{
  "n_layer": 12,
  "d_model": 160,
  "n_head": 2,
  "n_kv_head": 1,
  "head_dim": 64,
  "d_mlp": 640,
  "vocab_size": 1081,
  "activation": "swiglu",
  "norm": "rmsnorm",
  "norm_place": "pre",
  "norm_eps": 1e-05,
  "positions": "rope",
  "rope_base": 65100.0,
  "rope_fraction": 1.0,
  "qk_norm": false,
  "attn_scale": 0.125,
  "bias": "none",
  "tie_embeddings": false,
  "parallel_block": true,
  "init": "uniform",
  "init_std_qkv": 0.0395,
  "init_std_o": 0.0,
  "init_std_up": 0.0395,
  "init_std_down": 0.0,
  "optimizer": "adamw",
  "lr": 0.00209,
  "beta1": 0.95,
  "beta2": 0.99,
  "weight_decay": 0.056,
  "lr_head": 0.00534,
  "grad_clip": 0.5,
  "warmup_steps": 291,
  "schedule": "wsd",
  "decay_fraction": 0.748,
  "decay_shape": "linear",
  "final_lr_fraction": 0.02,
  "batch_tokens": 16384,
  "seq_len": 2048,
  "doc_mask": true,
  "train_tokens": 153500000,
  "steps": 9369,
  "dataset": "wikipedia_en"
}
MLP neurons of a small language model. Each row is named by its layer, matrix (gate and up: input weights) and neuron, and shows model dimensions 48-143. Each number is 500 + 50 x the weight over its row's rms, rounded and kept within 0 to 999. Numbers have three digits each. A neuron's up and down rows have the sign that makes its largest values positive.
After each neuron's rows, "fires in" lists the words (lower case) most often at its 100 highest values on Wikipedia text that the model never trained on. A number after a token or word is its count.

L2.gate603:509478511463389445402561512469380462501436529513443471472399448496530525485555465567470446515439587488573494579554478494638595553526544489446495624419575433490546520439480467513492496514529452627476475515444433505535512549506541536492548573488489455501490592533481470504529460475455493486
L2.up603:416552440480526474601463494416506501483524527522500507464524490511517384571463518486505425546463448570487472443515554478477527531556458476500472521385483456522517503385505458484589447484426547539460546588410473484440531585552487443444498534465477471490467521650519497479461524477501493594
fires in: "or" 26, "are" 24, "by" 24, "two" 8, "the" 6, "a" 4

L2.gate628:485556426510507570543528475493505641433551438521494506501483560574479551453510529563518511531550446568552492562527534577451493532600470546529423511489393549528496548468481475375577542436485543481584442445452470454480396518579403530471526404538470495512536478465424507576480537482465459471
L2.up628:465500455447624538556402541563552509478566511547461515499506543566598455526448522405560534545428483520398502492427478533453507402497508484542448525500547493531487487519464480464536504471483565509516487520437457493461480511525503472510498448461471496490538401515490522543521527549526428472
fires in: "are" 28, "square" 9, "be" 8, "or" 8

L2.gate219:595534495412562462455509524509400519497596500558483478509445454529461477537492535526473432502449527457569497567477457472537471376525500479465487461487516509539586523554521491464479436532497495509427496473500451544520471543602501518480548515464520513425500484500485491403423481454498494526
L2.up219:437605451409568556602536394567523547529553482465541519515524600456477453514461447411507456530488453504547468442468469513474549466501560496503447412541410540520521600550483459482553449515628530418543524502533507485503500516513473440399567526496556563481486474508504484499364480578459486531
fires in: "is" 54, "a" 10, "was" 8, "his" 4

L2.gate489:541559416391495528363520469516563608484570479460515526549507528504553534502466511559476451513634620521507505485444602528475444565506495501534433515388443574492467435460564467378500501607548483451506473468491485540463486568557495580456488481490490547438517559464529528462334529473515471548
L2.up489:463531553515421511546555533435453467456469496463506518510475405558453487489489450487472414474483551586561466537549546433551539532505622503432537500485539571475578558464474465503532578529541516539556490573494586538472500503532493545456557527485532590517486523474589488493559469442449513491
fires in: "is" 28, "more" 23, "no" 17, "are" 8, "do" 6, "so" 4

L2.gate630:470486538439615467556564428539395471443484534526464433483430552443456514551501515558466480433459511519461547535497482548560548485493481508486503462587513519452531610533518423402593426512533513482432434505401447539545477546616456513497523536475417485468470539454461513493448482459501537482
L2.up630:342603512480441467552496506434516466468552559471476515551550480604476496546465528501400437496481478382480465482491422455468530516462494478423560422513428432572509579588517492468517575535538477441468497567559491507520505513598495387440532506538456527633490387479474547372500523509489477576
fires in: "a" 90, "his" 4, "her" 4

L2.gate324:522552484447595516721480459486471538524466546521524528561466466506500517477460464482492464555524512498449523515505526481428449493487482501488505379576482461446472581520486500410632533467551533522553470514509538503445503481619415478506474504513590534473525397517517476460404527440476490501
L2.up324:433508428475483510560548488483525539542486466521480546511446598501540435511470491584557506526496523547518499467472381607585475487553542512462497529408382499516498491567456566431548509410478528481457561518592531575487495587510530481534589502492389488496506490441509513563487561597494495430
fires in: "a" 27, "that" 22, "as" 6, "its" 6, "is" 6

L2.gate497:493460454515516455613477440523424488562445566482448474496549545488488607501502466525495455423495493528497512525553480495425504494558460451444541625585570446475440544525462477373555479559581476472442524429339443411577499501518528550538477533506430402434475460545503514470529532437522522533
L2.up497:456501547563546530558492546536532469488470486601476549481558440485475504506512479489421430424550527574419455482527578521479565497404569439557506540402467518408504461405473501451479508508587493627486480517478441504478513484521520542493512542510347519493466446594476560531545554467508504469
fires in: "and" 61, "or" 33

L2.gate518:581530482445456457590606466482389498475460509451437486504477557563531635484470472555460474389503536540444483456494559473589464495524563562463519439543491458600460521513415500443541540497493563507445585497421502501511401491637472535505548465502464599467541477488566508597397491448518590479
L2.up518:560500463488441519439504521509574469496483514516431576496585451478521528599482517511436449473552519427408524589529478463510502476477426469459490621540510565485524451440467489586445522526459477555465428472443522472544516482470506476560509404451504397489511348475498494580566521481439527538
fires in: "who" 46, "with" 34, "and" 5

L2.gate500:372473441479537555554439402465408429493461523526561490485471545529588488478455501418531478602464570496534532574544527532549493565487508543488472548596567461459448489454455422484558531497571516529584555543514518533503497495531473412523526481487539520481510520476512524418546508529483479481
L2.up500:522495500417490569484477470552519469488480497517491494525514532675510473545483465512458500534557490416490541453526501581500447503508488568524404353479441524428545500476605502462462461514449525564439456483571505539461483548554471402591553503477524527533552577520526527588516521551509445498
fires in: "is" 49, "his" 11

L7.gate136:447583421372528511593512494508421557634565416397553533493537493482498438485531488550513460499553563404500549480370426451551498554504456541512474551478427447491443457539468486508522473551477589466535532451493457537484446515447478541519510550515502555505542577475452525500445483440389525550
L7.up136:471535485505563525536479481601546593573517569565475568511511639531573451568469549504478441473461570512463547585515553467556420513498455466559492446509395465493504584494454520545488466457465516544542426526551535453429525533571494507589512449468473500578475456480523475480434555527450456466
fires in: "is" 67, "was" 10

L2.gate582:425488496540428559507579524484460481494563547528487616521460486472423509492488502467531431469665532514460540513504594528507615480397487518410548477604507569471450505566446491394424517517526467462478388513504537448541527491455527608518493428494495592423529447490454489506464505417547476537
L2.up582:453481451474548493629511496437406496554531495530451448514417414418515420537503525495467460456553471432451477508508578578526505499560501520478562451578467433431544596511475627419634477499569521587593596495482475529469550498647491470513487466459519571528514588492425494595455524536487486422
fires in: "and" 58, "no" 7, "an" 5, "do" 5, "0" 4

L2.gate322:408379520455452486546518453446420494543542573596467455488466380435512498450494539465534491486390521538482529541593411509583558498531524573413514552583552536449559546490514479493534530478634501517500448498472457459511533542588497510501515515427483437508463542441521502558520472466487537422
L2.up322:577484465508515446489537560597478526548523503500500508476433606415661403466482556588619609525497553477585496523507538474589494439467485534419578484514477409483512548663507481420502530426537506476520483530558470504475568531496486511525509507556496523442531519545531486488484503524504581483
fires in: "as" 58, "a" 9, "album" 5